config.yaml
num_key_value_heads: 1
head_dim: 64
intermediate_size: 512
norm_eps: 1e-05
bias: "none"
init_std_o: 0.0142
init_std_down: 0.00868
max_steps: 6193
dataset: "wikipedia_en"
MLP neurons of a small language model. Each row is named by its layer, matrix (gate and up: input weights; down: output weights) and neuron, and shows model dimensions 0-127. Each number is 500 + 25 x the weight over its row's rms, rounded and kept within 0 to 999. Numbers have three digits each. A neuron's up and down rows have the sign that makes its largest values positive.
After each neuron's rows, "fires on" lists the tokens most often at its 100 highest values on Wikipedia text that the model never trained on.

L16.gate427:521445545493513452528487502555483529487501510502532491492524520493485510483463559444482531445534553500468508481485481516536491498500484489553513492523505476500509538486472478522484503487498505560500512489477507503516530488495468519559481480536505470495455516494474499527474508521538480514512482458493503511505474473503546498510480508489494492483512538493506457522502504499471522438509
L16.up427:497521489505484501472434504514509490505521466543488469439531520468491503485475484491520521516531511465519479527505499543476495483556534523510535474481499505542488462498478480502458487491519500487515481538500524474493494542494500512479467493460440512504496475484547552492547463537533478467519517472520502460517536492457495512508525513507523493498483496461489480504488471527465420518492
L16.down427:538482528517505558551492498542515514490545514505535544514493531507509524445504516481503481462525496480533492490461496507539485465518471488485490549550504490492519543504491502480447470490499532569536514525491466449492490483531504505522513502491476488487492489478495450457479506498508492494532490517522523507444480465487503508513479510453489510496537525506462546490509508485476461501479
fires on: "8", "ed", "m", " rem", "f", " e"

L4.gate220:482517455479545500482521510510512522508528526505525542537508477491519486503514504481499530464449487514464509523570500539520533519551514509514490490488532494510532487477501451491467521472512488474504510461539428508475496517523512471463477521455508491461506490512508474495498473514521484528512568487537519493544514494523488459488528520505520484470491505493482517521446464483564515498496
L4.up220:490495509532479477504489505500558532470528502489479495505537477491518474455534452514495522513503481548531473471518476485484565527504493498520461523528535486472491479487507460492478539494498475495509490484513502522524505494552507488499503471453514528512552490504505514508547480545521504528497515531493548516541499508500467461452488507509517507473488539503470503552470527518545500487500
L4.down220:501504492461525477489521510500508511516493482474439502522506524534524531493516482509510499538502503520532529518499482466476545561516492523484472512496539522458500495528487443455505499464471530466468449468506492533473503496466538445528483508478522492518477479516531502484516529451506496467496551548534475482529531505503520487478511536484503449462548479487473482495456479478514499504494
fires on: " fl", "-c", "yd", " red", " up", " Fl"

L7.gate74:488478512539475506523485534552489483525487524521447500519497485520492482465453518498519516539505518500461480499502499499569507484497487482521542500514471509408499500480493541529503477502459498513515539511530537515497509454489467511482503489515506505482519477518501467515481461520508500532475509526488555524516497515513478511494509516514498486477502465439508470456523462459477498528464
L7.up74:508542552528474499533461473523476513504493444518466534499517517535518493507484539502505504518467455473533469500496521467537490529477554495536510497465496503492478519477490467456493481555484531507477521502508494467468421497479496482491502503533503488529512477510539473494496504487472485552527491501531509521523506514528519511487483451507495463510530494489487496490509460505492487517517
L7.down74:498527490501510491433476499507474512509466490536475507512517502528537513526539446472473492465508523505482526472506517499518477494527513515455506473490489509539475509499520455495495530475494492537532529475509479509495516470546528477524530525458481526491496567477538518487508520506495488516497524505482472464474521486473495473526450469510478539521475517482547497551497516559511473499473
fires on: "ill", "en", "ard", "ter", "e", "ov"

L18.gate179:527474481535529497461491493509547506491518506494481504494488559502473483536502468545473510495489538525440480495488518486496493520508475493498490502494467493508522546508447496532521523511529487515505508488506490485505515482497453513522496506490543502518475455489499479489493454477477476486558508516437490470501495477493495509467501485546522516478514493538487478494528495488561498528527
L18.up179:478465467471455476503475503529544522499481468514509494523503502476494530509504477525492513498479472519534514484527499483495508463496471448490532509542487482469451507524526472527528520551493509487499524492480512520495494503561508478467444454493510498514497496495490469513503520491517510507424477546480493516498500521435438488529515491489490505451536492492493507497541517475491486480518
L18.down179:477530495497485505490493495484464516479475483511505540502491474521481522501459516494484501464457470479449486461485460476484487480499529505480496500511493497492482493463541487519534503515508460489477482477538522490498505486488471516497497515487548499496501487549495489460512543458480542494456505510480531517498491528461474512478471579505460510452442541494511520505495517471490523481525
fires on: "i", "a", "o"

L19.gate498:478515504523523459492518524523498527483482537493503547495461497494485499488530515509490533492566532515482499516489512450573513453576532502507480473475493524472491516520471487496504488500470479504517484489502531522512498543476524533496505511533472477511570495497491463495506502529544507525486558487532512514469536523483474503504479486471485517501541472487511493484507531524475440494468
L19.up498:480461498488497531521501501553515484484511491482501499547489502490507462490524494501515490513433465488504523521525463462526527515476558504514513508462519499533523524506496526457469468511534496480489503518521525463459542502495522484486487535531536502510549502528484498510472498484520488537536441494500539518485532541531513476492504530487456503499507496479516503490506464522476532517465
L19.down498:547513539497500529467524533443494509511478499493524465528527480529499528513514495466495544520511509520503542507496501500529528472490470501454493511496485496506510474539514492511447504448511546529513503467500462557493500538529499465522478488526502493494486493504518501441482458514475528487510513535445509465486465461469497503477488517512484493515502507520484477485518514493491466458486
fires on: "2", "1", " to ", "Cl", "ter", "e"

L20.gate387:456532540519503500456457530503479492486485478490466498475522518503530517541476533545484533495510521514493472564503510521510517535493443500502479482496475485471478472444460501545531515534520514515493523502528472498457521548495498453479514499445485524487481543494527508517513470475557494491467507516489503464480516468489501477507482468507483512523441517531500468465489468446498485496504
L20.up387:534481522494485507512498484503512482551526530537473471501488495499539479494488518536514478508542512471498496492465495483483513490458477515497454520535512521471547511584495534510529493496472512488453472514511494529490474548484522514520526510436543511512494517488525496543518507530493472497449530517477526479497472491491516527518489502497478449477515543532519481528509492514470511480471
L20.down387:477512481496529480528475513479530497505506492487504499542499520456527465480499500520500495490448517486511520525533452484492523467509461503509493496501506543533471463528505510567490515536502499455509483506477515495497507490495495516543555510467545551497463505456493491490445517507502496516434496503512538509506480498456516506485517482479492529500455505499511500516480482434514502446460
fires on: " ab", "2", " can", "b", " ob", "ib"

L17.gate60:513502511485547504454492503511487527495597490474494485536527508489487493502504519456524536475450454511503489527504517521474532507526480500518510447549524513476508504521496506479491460512497503475482522496514511512480505481474522486584509474503491528529497539506453524507495493513497483501534467513520522523511508546532464495489509534525491477499528490486457518488531453526486535496529
L17.up60:533487517504472520538481523511502482484572501518483511515554478502501516483521486493475489541485465517512447491545505504497492506493512458496465459494526528543501517555497529501503506545455499510553473489472500512517519509505510474497545501500488517459485518494459534514502500516454508513519553458458513514516483531507502501464525531500550512520496473490480474442480502490503483518484
L17.down60:518472494521452477479546526528525523557534493471534490482501519471480497491494513495460485513499494517515513512490527502476526517450485500535523554516487541521510429512559476492497503538530466456514473486513505475491531518522503498504524501532498524514468495530537517472520498550515526499530516468505504508469481482545493517478512472480489447493510510506483488469535487474503508504521
fires on: "1", "it", "D", "ar", "G", "ana"

L4.gate136:492449534523551517455513504488477493502531485532513481519516510455479506519471494479503526535490535497519509521535507446518533509508498471540509508488494466517496516546505476518504544483473493505460492494531485480518513439488504491549490496518534494524469481501486511492534476482468484490481494501506459497541456480509492495470506471503444514506524538493432486487509518524528510503501
L4.up136:486456507504562517449486501493520514520493514527495504493492488508496552506445468497512527484496504490528521546522504481504511513482493470519529516478516475495533500500516494470520554502478468482473493508502515511494510480482506552537489508497530513461476507527497518474548492457479499477527495502515459531518494472494452481474507488540480513513532526464449492505512528503487514526481
L4.down136:469472454477514484484457435513505523539449506489481509482480501513549473514488511542535534505493503524471531464527509496518494504515493485501536509520469498475540497524511545482510546499470476459506518472503558516557494535526510531456483542501506508461484487511522490492465523513470498453512505502496534542453559492487527481510530519491497511512510480477467463526505492515480484519484
fires on: "″N ", " main", "astern", "outhern", " Central"

L6.gate322:513494522479504512493456496507515522557532545521515506514512468541502530529510449478530531476500519501518517492502484496532469528489518535561497505503535465517514471532461498491496478493487489491471485502487501528522531477444516501528457506498537518524498525487501455504528535490492541489538528499451469497461450499487515549487527497500539507485483487490443494514534508461488454503518
L6.up322:508471537491504481491491498521493538525495511504483502489531477505489507500463495507524500508560532513524530525530445501522464497494512506536509465534513477527552505474479478476526518486503508504501483521521473544522525512459534523484497477485512514502490519468492498446486526488525508472475524494517518511490485527501484521478493490541500515512452492455489490511503539497492499524463
L6.down322:508506494483511493491449458434502487510505538487509487468505477519532480487439491515472460505506517478512447503497524510509527492495495488522484506489470489501500499527490497481459514522485506468538497481471541462518508501539498516513502494447467457465526472493496462502507534483490432499523526500481512514532524480499449471536531468499482472512485456540536442512516493505528503509505
fires on: "ology", " Central", "ative", "outhern", "ural", "astern"

L6.gate323:510479484493482522490486479472432487507481466483493470503467492505530483523516480490482480492517519515473496511497534566520464461499481496509489511561535494484455493502476476497500467478550506522478505481511489530491498494502543478470545493530512467482526503529481421508500506489503548482506456529530550521498498530483511497524492483550500441508508528458507489491478524515531484476519
L6.up323:541527554482489494492539522506498498496537508542525502516511474538506456515517506504518522507510500496460455458519514534535473510455510494548501479513530464457508497483502496512534486450527502525466493482517499497531507512507497448488522482478483484536538497494490462487493470482495503499506546468498528502488518559512532507502506563517492485504532558459519497475473524488498496483530
L6.down323:513457492503497477473490494517500549462501493514537479495440510469519496476484489482495483527475503485478505502504498518465466509515496492470536515497501506504490452478438483491510546507487510498527501500484478487468488464486491525474499481455536496484477484556495458527465474519508479558489477500509527476500485511467472493478486493513509498485517470431497454488538475517512449540509
fires on: " de", " of", "ton", "et", "ince", "27"

L19.gate115:487521441501453524502465536548525519521494513508478514515500491490517473493497499541502534458544487503444468482524419504500517503535458518531485501474511526500493469519492545493512528483503531486514506555506521499510485528499505528493452484462477476515475472502509505513495462520538486520492452504482496530534481478481524502496495463539504485518516533492495496506483459475484501456512
L19.up115:463528486490501496475536486516458489493509515426472476510554497510442485517488536519448477528498498539478550483506504501502513499515476516527474570513532510474500502505515464512475493498512507472539497511479514490496523475515509524482476520538476467490486502525468508492498444477497567444432489484503514490505545505491485554507525509512479493506526509475497498506498480463522476502506
L19.down115:479490499490506497435518516478480508476492495479505505451530487475474470532501487474526474514494482478556503451507502506479492502514543500513490553498504501488503494498486463495488496492525481510528500483526482443506519498528464542541514446498516489501576512499512498498520519491528518531507511480518520457457509494525448478451524515491489523474469492484503501458471503529492471523548
fires on: " st", ",", ".", " at"

L19.gate20:502495487490482465501479516515509498496502530508488480529529462495498474503493529469488553480523522540507488496527463477476520492509520483549527500450485502497523482523517516484547481497503524505520527507508492481461461500474517525477526446512482520460486513544531511489447498536516486540494467498518521506510495492532469536495561479489533498517481506516460549507485536462486522494491
L19.up20:476478498468502495466533509535525490486506516502472509531544490493486476492460485497489496522516469525497512450500523511451509531531480542543502480491545495478499538534469535481493503505480520508532501491519467511496480472538504517471501495513524509488458494474511441547484503473500455499535494517533531550498476495522493504528462524524502486483507521492497498507500462513490484484502
L19.down20:497511500529503457489528477462485542502459534495520518508477471544478515501539496515532511496482551483505500512483528496525475528507536538507480506515505496467450520481464493470496533462529453505513504525490520520489509509567453468510485502520514468526509472486516490546538531486493514513434529487490482508498517514535507500477477503499501503512499455478533484458525487525518500523517
fires on: ".", ",", " M.", " J."

L3.gate191:473473524532519492558553559488504477528482519478485485496525494469495475516470491534516550478506528446493509462515489555495538462520509512540492521496498545515508492498482480506538499503509485465474457467495512542487489424476516478509496492488485517525512510516522487482480492495492516473508534497484504483502498493480511523481539520457448473516465502447506482503547516489475477452491
L3.up191:462494501489513497502491527505535450510491558467507487531482496487484477527444496478510522474489467449509523498511486513478512502515552539522492513496533552504539482510446483477507478492527503472482451442498509513475536477494539489502478524486501513533485495546481503499489486534504539445533506477493497488478510483493509520519506508495464455506484459464519469521516463514447494506479
L3.down191:475515513470495490534486468493509453510497513500504531516477497457516496547504451482494500477516472485499471513560516538468501484509497530498498541483538552535487528499462481476494493500514518499487465452521508524504513500448525500490472508506424514534473465541500505483499500564504484456484500470470488487481475487475537514514470491497515479475483507469496487520529488499448512501459
fires on: " N", " On ", " of N", "; N", ", N"

L8.gate193:519488470486516465503485472491497539512525501511474470518492531477487504490547501512472555522478511489452534506508505482504514456432509508513526492479485507504513507480453449474463470559476559466508491481489526509492472477509479484489513497471519496516517490463474488510502493495491473493492485529469438527464519480531514547520515514528488514489497475525490524490540490507521490575495
L8.up193:482519501475465498543502489518484507437489518551488506493517528473503518534493482482474533461511509484509457507482514473501533495519465516534513539480439488501518482504498527507485496541475489492520492432486505508500507521541479490464498507486482540517489460543485453531538496512467501560506495547550478519483523493509494516509513498498532537473498476508522508476508464502526497484491
L8.down193:534486497473470487515484505527480488506497512498508521497482533548518503511514498511534473485522511489510469492486510501527452480537522479501536506520565479504521557488482489544527502492504486533487519514514488477507511512537503540520499489483546456504484492512518549474519522465507513422461492508473541527470484533453534488481488481479508495508547475470516464535511527497485500484539
fires on: "o", "ast", "i", "d", "A", "er"

L3.gate359:519508497512501463522525484490475500515518519486515484512486466515467476499481520508504520544543491486498498490519506531509470462488469521491523517496467516533530535529485493485495481529489557543442488452445509464517471504531537476481514496499497463606514496532538479496488502479543508518525507518487505496547468504494515490462517507502480494504482481481497528500487498453501463481504
L3.up359:516499522541485470528514468493488505520499492484489520503504489523428468502530460494532497492549512496521510515562481536505502490526509468480499518507456528503512507515465457461496522528508489517505558460469531453504508498513551516483476491539487485524529506511560462492469518470526541501537483453527488484540479510484486492476520537466502508513531520506477520501506519468500487488505
L3.down359:522495511532501506558504492502483499457468532505490511459506516483485481509524476501497507507514495470514517461545510529458497490516514502514480514523509543510467540505479470499501533488491529466481546417513522491473520517495546499494472498485481508529505508496496524517521511516519502493493481465544503475523470500484542508478508539465487479532558514484488483527517525500491501496534
fires on: " (N", " N", ", N", "- N", " of N", " | N"